python train.py --d_mlp=384 --parallel_block=false --init="normal" --lr=0.00175 --beta1=0.95 --lr_head=0.00737 --final_lr_fraction=0.05 --seq_len=512
MLP neurons of a small language model. Each row is named by its layer, matrix (gate and up: input weights) and neuron, and shows model dimensions 48-143. Each number is 128 + 24 x the weight over its row's rms, rounded and kept within 0 to 255. Numbers have three digits each. A neuron's up and down rows have the sign that makes its largest values positive.
Before each neuron's rows, "fires on" lists the tokens most often at its 100 highest values on Wikipedia text that the model never trained on. A number after a token or word is its count.

fires on: " Po" 53, " po" 23, " Bel" 13, " Bi" 11
L2.gate223:164093098118165107120111135143121139114176131115091106144119139106155134129125141161117155086124147147139117061132131121089128118120166148158095120124138106096169142135089162173114147162152120112129134143125119163103156083081165109158131100111093147150148169163103140100106157110120158146
L2.up223:158155091106134119134146170135155143139163101121105100095143120104142103154102140099148186069127144174160122098119149128113115124095120109157100130130164098094161149137095155159151128166107156073127127170120117138147159128122136125149117131096130176146125138117081138120105109148150102127

fires on: "|" 44, " of" 41, " the" 11, " |" 4
L4.gate105:145109139120085110123102103090116122126134114135123053133167116118116102122158119097133175094139128084130136105145150145085139131153098136137132155148111138155180136100141136093096104089119149136075136123129147128100155155141130152104167124127141126133144117109117141144093122154164146118
L4.up105:152057141129113108138111122124115146120134092136115072141148159097168130135150160076156163119174103089116131126095114120083159124131082187109123129142125098138170106094109150138098104117146116140071161113096144124137116152119154155140147146099129150138129118135074124168081130116100150123

fires on: "s" 64, "ar" 35
L7.gate13:134155124145121191097124108119119094102131124153159144114130137148124104149175100165185131108123173106095159142130133111119114103118125128104164109141137122137160118156143159134161109129099126154117162159151114136142092108115153111084127097114151140132137128145131109136116138144147093114
L7.up13:103130127077156118150154148173143117144147124103134109121130166164122156117106127185107100126140106154155083181141097136114111128141110136092114119145114117136137108130128157167102177148127135126124145144118123105138112135121127138149108132133149087088152148152126126139140147110124154118

fires on: " all" 29, " just" 25, " left" 23, " set" 12, " sold" 10
L2.gate173:182136128136124085070104128092116146146111137116160109123156117155141127137146109135125167130122165091125097149124122103075146131137123127096117130094110136120158111156115128111164147093151111101126149122135133115158128084130200123171128100155155127115196170122179142097127131135101131171
L2.up173:138157138134112097070145153099126126151129136119167097147142109145119089153152126142174175121135130074119127149129134108085144145173096144087099135114099115099161100141142132113161128112148140113161149119141113132135103113146145134149139079167138144112186164097173175086120134153104141172

fires on: "act" 41, " Un" 8, " career" 6, " Film" 6, " film" 6, " Sha" 6
L2.gate329:162150155154128126110125113142113095090135135132141147097119150156160104123111088132129098125153128126112134088144126106137124105062129105130120087143145099144142138137105175173128155147127106123096146110126128124140173139114157146139109147127107115146169150126139174089139115118130145120
L2.up329:121128167113136123140157107148141154138133123131161133117092117132121138071107168102119088116088076095104106112137139119165093167132122141162047110153104088132116141141113103133106149135142098126088147108092144125132130124090121117159150120137126154113161117170088149153164113120151125159

fires on: " comp" 16, "li" 13, "it" 12, "ri" 8, "di" 8, "ti" 6
L13.gate246:136140089115157115109090109121145111116154111099124090140142129123095078124111130145160116090162119114122179104127123138115085202138175151142131167108093146133143126105118153090155078130132125127105119088159143122172111120154124156132134138158157085124141136159151157120140135183145125124
L13.up246:136139121086156139086131136101093110145132147112114104080132129147126127161113126132124100098145100141090132143104187116120109111159155141163106113142145130087146139087129128161107107108116111150092122044089156123136179155122143174140137118138137161181138122070132124111185104165158120121

fires on: " New" 67, " Nor" 16, " Country" 6, "mmer" 4
L4.gate230:117130120096120146167107143134134143131131129093090083103179128115105108109078140140141173124162154112139117143127116151152145130153085129139136157143118122154115124104122177120167154145156136143143153111119133141162119135125147105103166116142099136141147125148096114167156128117080147120
L4.up230:153105096119133119170112124098158171132144099123097133119135138154152134115105109123112172085116152070112145164140140146105146072091178111111083081138158158151148140135123139141134128089118109109147148151148150132184095106189120169116118127138116135114132150106126130123099163131121081069

fires on: "\n" 85, "d" 15
L7.gate92:133146128151128153104149119087087123110138091076147135121157203166142102104134154111121129162128135126116140099118120133129200145145154106130131108101159111138137148137157139106081123121145131117112137144128150099155138157104127121059157157132151104115114145153129130123073123110119130109
L7.up92:092133098130151116131149096140138108097160104134083109106151135107115115109136151137140174120141090094118158095150107149125150136109134110120083180141118136127107144133113100110092094107123120117112167158163161142130124137143116144151153170163144126109101078155162105167125130117161145137

fires on: "c" 25, "." 22, "s" 20, "li" 12, "ra" 5, "C" 5
L12.gate301:117110125137121154132169135122133133130124111097126131099109111093168131156093129146117090112150130181141137118118152069108149132115147125150145124153094076149113103155136120069157120160132119136107106143126133112130079080091148067151120125130117091118121147135113126138083145132180156074
L12.up301:072121135116113132164144127098135120097160100113146195140141141127126153141106164125126121124167129180125122117170132093123124079110100092138088126141137147115094099095103124123149138164073150115133108166111193102164097136076156126164075163138108150116127105136108137117087114124139108098

fires on: " from" 33, " their" 18, " political" 13, " French" 10, " British" 9, " its" 5
L3.gate208:122118129130106113114132105152136103147117167123099122132081098162146113139151112093115182112113170104114109148162179146134171123120133117100092123123094129112146143132175114148126138090150142164097128113134183162132150143145202159100154179123096114116141134092154124117108144121118126154
L3.up208:137098094156093099177151087161100134146093133118119128182109139141106129131137144109113140093127098132112104152112121119105177114116157148087113149116172111115124150095100162077140097137163120160114145122112164120090122138146164144131152152144105166082131177132136161150112157129139170114

fires on: "\n" 99
L7.gate358:127089092140120140115124110128176132149139124107109115135158143116127141165165130061136137139172121092079136123142095155064126142134137129085136148108141125113144111116118112115125101097122097153071188092133158135141129148143143151080118128116117144127134126138117155148121153138173123105
L7.up358:090127092120140120109119083108094141151151138078143099135178149087135119146149158088112147158112137121128138123139135169096152110129135132104127134136101131091130122132142162178115117102123131122075115121136201121150087115156141150097162095180134156157167106125124150150102128154154103117

fires on: "el" 29, "om" 16, "l" 10, " award" 8
L10.gate292:158130106105133099116103084087137127137096151102118109134178148102105087129160111141137144135093118152145148136138169129142144100097105122144125081095144174141121112124138158156170091160128115124088147145133090135136127086134142128096145111164135150094149120135118111126129135113156171105
L10.up292:128151100126178145143114066110101172137092125095155104112133113128117104127149131139128172129075139152164138105137164118117120153170129100102109104132107107129130111115169172157140095153116118085128126123107144106168135139106089149141098126154088165130135123099133184109150110129114133125

fires on: "ed" 34, " said" 12, "d" 11, "ing" 9, "re" 5, "s" 4
L12.gate359:166115089124138126120141137162179091141224134133109144158130173122090110136121137127141172141072118129095134141119090131112107142127143124111122144126085107112114113090163127138110093112118102163077107155126134123134118140115125161162100123088131105109143168117122143124178134122131126108
L12.up359:138154132070151080069149117079044153118125154122131079128152156111143114096128160086122127174182134170103092148150112143141140140158132116130114152123133129112134088163147143105129169136076129130134132153118139124102150099106133152111103118158090128115140159107159135137125129093142146111

fires on: "t" 43, "s" 24, "r" 7, "man" 5, "der" 5
L7.gate343:131110135132149152128117155136140102140164143125135127112115150123098107149129177143163126161129121202098102112101112145092103158126152104117135112118096117133089137141151122168156135122068109115120117135129191116153108119174114141114064138148118115135114118109154139096144113133139081100
L7.up343:097115126163150152164174139119089129127114135078131110108123127133151157127135088097099131145117127106133126155123130158157162114163098131108121174149133085169114156141152130131073145110171138120114131132143110140164145137122130095114105104132072130142118126084126161121109183134119111139

fires on: "\n" 97
L6.gate182:105101115141130131115111127120149135127152153079122101149169121123144135143149124107120122119129124101115123129163113168089170119125099138096147125129114112110142115113123134122083073098116094139089149113131164137140149134132152156098141113135114136142141090132084119159116128137144121120
L6.up182:131075124128118127128105111122168141153161147078132103142170154078161122150171127063099105150122136108125112124176136160105162138126124137099145117148126110127165131101129147125093103108121101153072146104123156133134117153114149176099104126123129121129146098121088096155112157139159108110

fires on: "lic" 48, "vol" 25, " $" 16, "£" 6
L3.gate320:107081098121119143096160125105114136088100083144170129144158136104116116142122114101113133117166127080109119142153142119127090086107149105150129138151130153162132105136174150090141117110175104141121152118113120168140109131182117135151164094169121165136145165132109135106129140126110077127
L3.up320:077118091090154144130144160154174127110134077113154113163130130111072104128144119140126115110171129101126105151113178095100128096138158091157095129160137119128146174118159139126166146113139120136126139125130138144129113129134135135112139096157110158162155135109092149085147136139124105122

fires on: "b" 55, " Art" 11, " F" 9, "ad" 4
L10.gate333:122159101102126146149159156118134128118084153123145166155137155138066148118097139083108112132133143128123173068165139123137165129091105132150104148125174158062097132118100125155122143104135164129106127116168144158090099131129145106125160119180151130128120167164127120115122128122193148115
L10.up333:111152133139091113161076112130146164081109157124112176148142112128104063143102166146145133126136113146109177150101111158140113101106138126115128136180167093167124161120132110114176157128110121145111127119118141122115076128110126088123110111130177143144126052134130139152151136105112143120

fires on: "ine" 13, "ie" 11, "al" 10, " for" 8, "te" 7, "ance" 6
L9.gate98:134116103113114141119130094146144112140140137155107122169147118110094124060108139155174124138122122136089173117162129118143091137141125132107079147102147125142163107135091141117138151141099146083124144111151110138096130057156149114074094140145156121152127122107123143096129119139138154107
L9.up98:117125118127119117108126135108099124126131161159087148187144140136155135102167124145142112113173133143136146128142113168127108137152148112072123130123116169104114135149103102099146095099157102135102094113148126091149154126123137139130147141067112107143126111094073101103150119139093130177

fires on: "son" 21, "age" 10, "ary" 9, "%" 7, "or" 7, "P" 6
L10.gate198:106083113112094184127091138104122106143094153149099107104157169119089104134105102153142125106106100127132165141091112155144141181105159130076110107094145114137122112090100158077149109149138115177094109128137128124132094144127153088101153131136144103113137101163161160093132139117132137121
L10.up198:132128137089136119133132083129138109149091104111103154130130131150140114120138089131125117130146053113104122168131161153140120123104104159116137144146129116100170124115170133129124125139115136113164110128131155087144124112152130129125102110128157161154130122099143137108128193088154131147

fires on: " Ju" 50, "ju" 38, " se" 11
L3.gate100:145135133112132137126135140123088117124124160139108114163086135109166116132153122108160097139089137117140107114100155146118144145151138098110180106143147109121174121102152114166108149102158107131134106154125146114169151140102131142134103120175125122147116169140132113146089134104126133115
L3.up100:161112139148132138108107114130169123130091120126138105135121136142103141122137142130140151115069101139156124096115090076084161119137147154122140138103168090115088123108147067145137124115122123122147114111118106089114149160175109165086108090172151110113126130129135123127114126094093106112

fires on: "\n" 100
L7.gate72:098150126162162129119129125110127119153154129112118097124132151124113142142148139085118112092155163128123110104149127152115145153134148113093152119114156118114104134103116156142117107092117133155080147097152160112152140145111143166090113124109116132158108121109146111152112139114125126114
L7.up72:118145120131120107102144108101138080113168148077108158117138120132082116145165128132123156126113137121093117122202099136098135168130104148106131165105128131114163149142098147133082114102128102131098119147131143115157085084130118116116145137165143140148153080146143115131095131170160113109

fires on: "t" 41, "al" 18, "ial" 14, "st" 11, "ance" 7, "ent" 4
L6.gate333:134134144108097164138106108125144171108134100128127146166149140116110120142126108115139149135141126138123141089137156123110173126103081131113081170102167091135162085142115168080154127132129132124049109127131124122072079111115131081146118104138124117163128118127106135117140116108115164118
L6.up333:120104146174163122130173185109137141154124129161126137131146134135127141109110106163131122120144099134136116119177097148128122124115068132150131096127088125104095142150150166118140095127124099155152160104154155123143157120145119122129133107119113082122149123159183096119138065100085110142

fires on: " se" 64, "E" 14, " bo" 8, "2" 6, "3" 4
L3.gate188:105121136136119125156109121139117134112120156091119117133139163139135102132126117122142132150123145130126132116146117180119121136111166138099201106119178129124112133123120118148104147120137122126095121108138151130181124105123134104121094116159103119159114151097105089116102137118155156111
L3.up188:161126165134116136089126157163144124088112137130106104135109073136145137079167135104117133135102139154113162104140082136143119106169136126121134154111129098125149140136177102161139119133120174105143087139159097121103075155115088147144140122136137114111090121120105158117135124099167175130

fires on: "s" 37, "ers" 31, "ies" 10, "es" 8, "le" 5
L12.gate59:124138112104140133140127105147107110133157144099132163088134125143128116070140115117142142156136138141129135136173113157137087143139095134119146080105112097114114137129114147112105112100177131108133128150137124153115132100100159082117133134170169165157175152113170169149134122129164105116
L12.up59:112192126098158176102140142124105132134157125143137109098092123165120130118099083118111117127160111121116133141166137126134159092098123116109142120145134140163106112124127145099093167125170180141120169147074135159142151136153102141086130133095138124159135120156163134098099104112126132144

fires on: " an" 55, " |" 11, " the" 8, ");" 5, "|" 5
L4.gate265:172092147121086132137115131118118148101109127118135112127152134107095094143167110090127138089125148127126139130105148154097172123150100108139146100103117080103152128075130108141086091119130102135102109115111130128115135188124133193098165089100123115134146123103132134180114143119118132122
L4.up265:128080134141111141156110114131128108119137106121158065151157158114110119168171136094128171112142099128123149160120126149093156125175105144122134172119123093121134139069135112110142126126148108094071111077109141121116141178154156147139158096115114133117143127158093120171093142151108142120

fires on: "s" 37, "ment" 20, "les" 11, "ate" 8, "ation" 7, "re" 6
L9.gate138:104110138164142121154128166121130110164122134155165145095074204092136118095072148084092103137137092143121164110138143145144111140107150140122159088145126079063101131182156110154122141101124138132085076161155110082150140124133165146146117123103116129112142119125140130106099104169134119088
L9.up138:156129118110139100108159135140091091095115108102078158107090141136121183119103131128102111122134094143132127129150144144132092131102142141131131127179122085158126116151132138129116121111154128097114109146138095127138158130187144144090120099113143167126088099128133130133069161129161151105

fires on: "d" 26, "vi" 19, " d" 12, "sh" 6, "a" 5, " A" 5
L9.gate215:130109101145163178169161099114079138118138140099133127101138153132107119132111135101130127216134139109106158108127112186124103138130157120107097186108120125144117114126119181130133119098169074099138116094152152169092131119182161117144160123100123161144146127124102135181142129130120114074
L9.up215:142113145156128102122163125134111108094126148097103120114115114108125119143104133095152131187146105126135132114137120154118097123149106157164131127136133103144117129122102155176120115080137129122141147163140098163152121111133108134083189194120181160137141172110132101151126118166150126148

fires on: " po" 62, "\n" 15, " Po" 9, "In" 7, " In" 7
L2.gate28:143148107160157162152144134129137126167145109143113164112135186130117122111113076124107122126100166151096162105100132119068118167087176109140092091115109123107168134109084162137127127150117111081126137077179148150143169115140162121141119114085117102131150096147102159148132125121171105103
L2.up28:140122114128131148154144106118123191170129128125108158105140182132110140143100102124108135110091182164090140096142119127101128150083147130134074116134114155106144098114120158128105137187110142089090107092154110124104158116139144131159108136113130155125137068166143144126149142119123108128

fires on: "tro" 20, "s" 16, "f" 14, "z" 9, "ver" 8, "as" 5
L7.gate114:148101091117111106114095151122128111127123145070121133108167135155090152157141121148148109115108177142059112136118139143137151095127123114115147102096116132130150156155163132123151145071140118128159156128153137142156138097128121109117103114125139124122138112134107194121141103085144083135
L7.up114:110135138116143186115095146102125155116138140132125125124082104153138157109142130151103155161164109152095118087123128087151157134113116109128077065128114176174127153100150145140165150154132130095124142171130151100188139102131090136103115149148106104169146126181141144128134118146151125121

fires on: "es" 51, "if" 9, "s" 9, "ers" 5, " 2" 4
L12.gate335:161159093134151143155114094160169086159106157094141163153146129157090156109113110120111122111112138137127158144148109138135108092136128116118124144126073122136127109132087132156121138141156083087138138156097153123161117113110116089136112157129119143107117124091156141153133143124127117172
L12.up335:144135110104151129091125192136093130095060124129127092166092124124172173124094139113099136125108129080162103139095151118126115119127123160115150096118126145108077135133098126119156135124122142079151166142103132148126138126147110102107109134134106116146142134114105134115115113147160144126

fires on: " P" 77, "s" 9, " p" 5
L13.gate244:156118125151127157117130132152132127059136102093126163146123107123137154108122156128210163115104141118107098121131151058137143164163124122087169128144201098135118111109110095172160120116131133169103119120124135128155074111120157119113136124134157144117151129152103093110102139137095127131
L13.up244:071139111147113187144146136144136125175142105084144166113109122147139120111101147139157150096134112118128128126143161108154144121150141170085118130120121135130130123076111121107131124166124139208072156158120146099135101121112157154077135099123161147117131147160123131114140145112148128108

fires on: "li" 23, "i" 19, "s" 18, "e" 13, "c" 8, "us" 8
L6.gate278:138143111147146174127153139112131114130095086092139077124155111161122131132134129108082148113168158088113131096172136104122148130116111097135179109171126114099176129186161109100114102126127102115137167165126140189150137109143157117158100127155105094185120170130128124135111126071166137111
L6.up278:136131160108154129125116128115131095063138107109162165109133100122150148112123132136133145156162135128132076150171150109193136103116092157163140063165133152117115127122150111135136131126118157107083145169112123143157150138100126104162112103129089152131138119119094151179087117135104120159

fires on: "\n" 100
L7.gate243:125130113139133134107107132124101131140152158095113096087121138111157140150149130078132090111156130127150116129121125154143126125119142134082129113142146106092116130124155106118080108111140114112088125118151196109124128136168142160087119161155121144138135107090113184132127147152122114138
L7.up243:103091085154141156122108094149140103155166138117113099130134122127138141112151165133084141128126165162110141096142129153129137114147179099113174092137136102109131086132188137117147106085145107138128127144126152113171113113165125165101120115160146145134207095141093157131117155139151105128

fires on: " su" 21, "tra" 17, "ed" 15, "e" 7, "er" 4, "em" 4
L9.gate266:165153084128097131128123150103104083112155141137100147127100137096114106160105093182186122120107140086119148169170151124124136090128139147117115145149182096089167096126133079104108101102137107146102115119145125097102084107120084131104124088122120133155111135121139136134126113120121154148
L9.up266:142148112128140121112120139097099121143121134080132101125126127089136075074101124136127143093129123119147124177113115125139134119139123148141111103123133133128114065115143115084141150115146147138151161126103116152157106099119108120127139111169131131155196170121168150109127115073130137116

fires on: " pro" 80, "om" 7, "s" 7
L6.gate136:149174096129153152133110125109149116146148159065137154133123153121120111122134111135133115112113168150095115104129139135157140130091094139117103105112085125120123118125110169134181093120120116144097118104148127156144127113111144104154150136156111099140146139149104150108107118124114129114
L6.up136:112152083112145125126112132100124140111080144122125098133140117141134140096146112122097117106113153126123139087105121130170131123138096133119086106119148190123129115139121122148200134114080147128134126141128131147146133145102096094172109134134075104111143145132093150118150107109106091112

fires on: "bu" 50, " building" 26, " Bu" 12, "serve" 9
L2.gate2:146109147104121097116086125166063125136130147068130100124112170098109120134126097188143120082197103158152114135140141098148124113132162092151132143121110166177139142085111109142138141118135102184118129157077122129115118142149103126101140155149122132172142155124184105116067142099134102119
L2.up2:112111140116181100116156119115149178129149146143108144142145147130132166123101078153092117147148103110165107161122106100131138086083097126104120128120142125110110063087153123142079120139141132129140106103112162171143079094100114148133123159174115146170084116154125110120100088147141122139

fires on: "d" 86, "ed" 13
L6.gate323:109157090138140187116120178102108120118142137154103134134122170161107126134162118122138123122108126091141109139145111142162138197132121089124105180115104116116144141105115151097142106118134099111139097139155119130112065085121174145109120104136122154113102129112139113096126161128118143068
L6.up323:136115151139139097115168145115103114156133171069101105141157113084163115101045108099105109117147107141109102218110115162125125139163136165132117123133168089121140121160139151119093136123139146114137147118130128085139160090141112092124135120125143120116141111078132132128154124111144078121

fires on: " left" 21, " moved" 18, " came" 15, " took" 14, " married" 11, " sold" 10
L2.gate56:128153095137088108122121161131122130133112127112111061182118154111136141139145144151144147136118138109155115108123168074101191108102127105159182153112116184095159098155100142124145137108143106121132103099103126112095113109163179096145112154100151159118134108088124135147091075122108108134
L2.up56:127153182154184089096088087103173156132140143131139110127107112131154103138170138137150119101118151102140127121179124085148164130122125131113117157090126137085113123126148136113146165138110158180161119163141090165147103143109126176112138153106138119126151177115129099093120113146130131175

fires on: "or" 68, "r" 8, "ha" 7
L9.gate240:111132140137142122139139171124164126142156147099162138121151171085137152158119123172144128159110142184104100107081127114098157149110140108126128132119116115163124139096130126139158103100138135144126147160130135137121088114117127100097119114108120112118126111123136069126107162126149117137
L9.up240:106138167112116160133138080092148113148120149082117099129135122170158108161142088139137110161126185114155131128160125114115165127122121129156095159151166096147159118153103138127086185141139120126149114141102141077163103109165144109107154117141167116105197119151085116126146121119161120096

fires on: " American" 33, " German" 27, " English" 16, " French" 13, " British" 10
L3.gate187:121099120126116098099123152098117120120168155128151144131108119167106089155135136099164124100103136129173151171090157114110142091122140110126144094098119117096123158105143150157114109117134160151118153128134188156133175122163180120136155143122113178129141175092155118116090136167113142124
L3.up187:091114117103107093139127145116094125142174106149144142138121109150100086163126181132132121068098107120158148156057162113096139105165147122136137127097143119115126155119126148154126103128157160143141147140116171148131183114173153139151133133117105164113163150114166102122094170157115104158

fires on: " |" 49, "---|---|---|---|" 14, " its" 14, "|" 10, "ス" 5
L2.gate51:143095152138092133127105137114076132130152108091149087139176108128093115141134123107120173101156118154115136103135088116076172148164071138108130143122115131141187119113155104128121109130122105108116131091097189103176130161125131145125144119137082129120139138135106159166119124124145132125
L2.up51:121135127126078102103104112158125117127115137074159092076139135109116112153158120121084155103153121145139134094106127103093158144161083147126115166107115148116148113064142114103093083118117107140117139079105172103113121133101111159131133140142137165121128123129107125121128151173178169126

fires on: " American" 33, " German" 27, "Japanese" 12, " British" 10, " Royal" 8, " European" 7
L4.gate152:099081092167121118154167116124130131109097134118099163118123123132112126154119137113143131093111168108136164176094161082097144108160154085126145146110107147090138133116128161132138096114122169157147146081101145153146172109156122123119153155164097114145133149123181105148113110143118154126
L4.up152:100084081141114101138148127106146143092114144162123149090123135149140128122083132125103120094123134116111151137081124119128141106154138096128115130140103153173118117102136179089149094139133190161129150120111145146138144124125148100123135148147081125153132101132151087136103139149133153154

fires on: " b" 63, "s" 12, "e" 9, " ma" 5
L13.gate272:126143131129124108115186099139134180125109172097126131116132176119121139198115145131101149104152143099090133132184165114155115128152156136162143146129118088112134099174148136130140139093101144152113149188116102164127122126120113121124146153147147132134107121104119114113112142132105122140
L13.up272:113104165070179142103120116141118134105136142137181129155111140143161138094108105161104143145176149134146134105115149132152089135102119130135142141136176158081103085146129131164132135092116097126109132148102124161136140120130108143198116132086148140114137108120111109115109164137156110127

fires on: "s" 97
L7.gate135:147118114140135152148128123123152127123153110067132125112080174107136120132109117098124115147123108136100136125165120152113129145093161108120138115146129089119106145172146159136086124114137116109120106135140143114168133129120114113097128131127132154158112103112147175142122132136140080085
L7.up135:149148131163159147161164147172156117148125120096117107102115109125139144088119138096135089137117083135137124133162138123139106123111127139101140104145103114098090156138102120112127140062135121105112118131104173092166154112115119127095121118116159127176137106118173161127115166107087138122

fires on: "\n" 100
L7.gate7:121130097106135112112156112114157127144189145093109126133103120165146133129139133117116102134148120126097102112154112181090121145113145163146136165121130128122115142153132191145113109129108089113076146102139173118142117123143136170113111114124136133116159103123120132142125130142142131136
L7.up7:108081128119130140117121094165110119127155106138158114115136159097110116164177159103122126137133127112091146114156099122107146137144162155122081122119146125085125124134140122120114094099104140152111110135144151121137143067152149128105121111176117118129189068153098157111087135125182114122

fires on: "line" 14, "age" 12, "ttle" 11, "ute" 9, "all" 8
L10.gate21:179122103116132141142150081145134118130116150095149168137152196108131129146173092130107164126142117140146138118089115120150143110108118130135109161128147178138117081098147141135129160157131103127105121120111100117067151141142104120149164131148165170114106142116108112041169071148112152108
L10.up21:181137167128152160128081063123143106138112132109104144132120120148121120110165126133163138119090172086131130124175164153099112146110184126168129126176157143121125127091162133163146158156118138121113064132102161108166141113120112113121081131097127141148137114144123127119111120161098145154

fires on: "is" 16, "us" 13, "li" 8, "ight" 7, "st" 7
L9.gate327:144148120146136108140178129121157120100100091094144131119132089117086158178112135120129127145171114127111070120156098152118151099135112118119138120130132145110155098153134133120121137161126123142109133126153147122156145081156104062085154141123125137117150160147165081184133162134121157099
L9.up327:123161114148159136145140137103134142137118130146170117102108133124165136115099108131130139127135147116146106137125091142147149085109107153175151128137106147116120131111184130082142090162164158154146148165123111148150134101135162148081186091093085106097145114102134156147133124129123132142

fires on: "q" 31, " L" 24, "L" 22, "J" 10, "mb" 10
L3.gate229:152138130176128116144122109115140143115104143104096135164148129113163117108173163086120127149095127129138110138128136136146162122169125120127133134108140135128164122128124087096128089119133127182121128105110154143100105111067132121149129096140091199115145130113137120132103151136139175123
L3.up229:134144125123145111127159126123145112103126070110161128144159112132083121165099103114136116149138129134089158128097155146135136119134180118155102122132162105163081159131099110137140137143165118138099155101117150079084117130140117093146152100112137159133148152109146106145162126134130093103

fires on: "li" 30, "co" 16, "wa" 10, "ar" 8, "i" 5
L7.gate58:155101145078096105084118142138156096089129090090134138108106151155097137145137146085153147147150107109104138113064169130106116167130124119118129132079137129132136091146134169132134161107118096159150135121123126119122140125129088106118087135091152181128102147102149127131097138169176143114
L7.up58:126103168117131074167161168154118106115155075087149111114132119146140117115127163136152166119153157121137099138139129144132101074121115151161094094134106095148111133137165110175094171095109122088130117107135126118110116104097145091149106119121102153125122080124099155102122175121144125138

fires on: "ist" 26, "se" 8, "ne" 8, "ed" 6, "cent" 5, "n" 4
L10.gate112:138127091117098133119124164108155131143153144120113119131122140110107099140124120105131125148094091138118115113097113158119163142124112141128098178121125132091140119085168124085149118180160083169089090118165158116139126088112149137132161091138147124140132146113165108144119153098086116118
L10.up112:137110122156110160141161120083129128104094144107118117119141139135120109127114108129114131082147135115161105130113054135154143109119123118163096152107112117129096126142188118102130108101134145121135115144123117133123128125211158133156122111122122123153132129119143161107171120151097135117

fires on: "al" 56, "r" 35, "port" 4
L9.gate220:139161105186113184083147114136130124123161147113113119135155142100054131136138109137146114138111120089092115163098146103085123109155135114147132117098155129144134119114122128111132089109158139155138134153152146147124146114118144116085129126110094132112118117163148067139105118139092103114
L9.up220:102158116127121168096145097115108140127164149119142104125121163145119117165109120133118089137162138142119137136134140161128148119126084072157069107115185097152137135099122138094116162121143106103144122146151142120120126136100138133105168075167128099159152136099144099154142112124086133115

fires on: "s" 71, " years" 6, "ies" 4, "es" 4
L13.gate309:148131115099136123126138112137140096156154133125136148136103138139128129153106127116148117108092157104158115144117145137130131127124130116114120084160082105099166118125148185112126135130153135105080179124117124131143119130118118131120168132130158169127105148128150128087132133114159075084
L13.up309:183127119126184115130104108166071111134126106123133132117116118162122137120123147163106099148119084138131145143137141115127145094143139154117108083179084084127163155134140127109110158126148133113130144149110110118193144076150119118132127168146167128141095155123128173112138086144162123127

fires on: " finish" 20, " return" 16, " support" 12, " pass" 11, " lead" 11, " country" 9
L2.gate5:114162095112120132120122108137150121174123153091129120127090163108086139138174115144159099156146175152118110157124146101154128116100143146129167142130125137119107129129156141126175157102164082094137168108135106080059109139136095135143173134126140099114138107171137101117080141128130123114
L2.up5:114159132099158076142146133154096143143110124116130172135145170136152117133188131161120124129182128125102075113149136115143142098166144134147151163136093115114128070097147136160109124095128152099150109126146116119101134143124129125124147106149134127160127158123159174113101160112101155146

fires on: " attack" 16, " return" 16, " defeat" 14, " support" 12, " claim" 10, " order" 9
L2.gate246:093110117134157114119106140128094136161121160107129117113136140094106088136122148175137107145132174137146121131117169111106132133117174144172125107115134099084122125099169180099139113102124136141136150146134121122107138090104089126131154123077104112134119119114159120080053152116109100126
L2.up246:092178126135115133128094127133092144139139129114122132127131154098127108145144156159156108163138149128137144130127180136098139095128160096152106122117140153101112094130144187077137117139131122138143171148164096121091144104102100119125127114107117096117144133148162101101078123122116107106

fires on: " Co" 41, " high" 18, " Bri" 15, " did" 10, " do" 10
L6.gate141:130148144112117121163140113098142098153147178099092133107145165098117170182103070162178148130118138136118135137167094124115174107109140118139148108107127116137109116146149181140143124157193122130127157058145127130125064091123126128108130118134118153120128180121130099130109116123116144119
L6.up141:105134162065098108150171138132136114141122103151116113105152082130123175147110144155133117140125151135135097131131075097133125086177164133131162088141131145145126163201155123163154158123164132131150135088110127110099106139118099145143118089136137144090139140119114066153113110126142123134

fires on: "li" 63, " " 7, "i" 7, "ti" 6, " Li" 4
L13.gate44:095132090116107102118094151140134145074139165138135128139165138143177161072166146152136118139183084136109097145119110138090098161106161122113105155150140137098142144138076120124136113092148140126109100122118118134139128150107152116118159131097155149107122152119155144136072152082152163121
L13.up44:169124183130141063117129133098114128108124092097168161118123105122129139087088096093155137166140118124112161114104146169090126111092099134165131104141127167123155151136161155163096174096142114131132140097128141128123182110098146184138159111130097116161137103113112123116123160130138139131

fires on: "bu" 63, "mar" 35
L4.gate7:133111166147152127088101144123134152174174119125128114112118175134151144120109126179148141117136127154081153093136092099124103122098135072159119138112130141170145077128128150146134091133162162210080129141128150156120146089107114146150130132149121148133146156136160139111104117127108119119
L4.up7:150184125102134118150116152084123130113136108090129097143169159111102151094087140162137128145113076115178136106137110153112127107093126109110127135108157140134115104168092095127174099139161124134108092156104147153120121081087109131133149114142172111137137162180103124125112124135116142134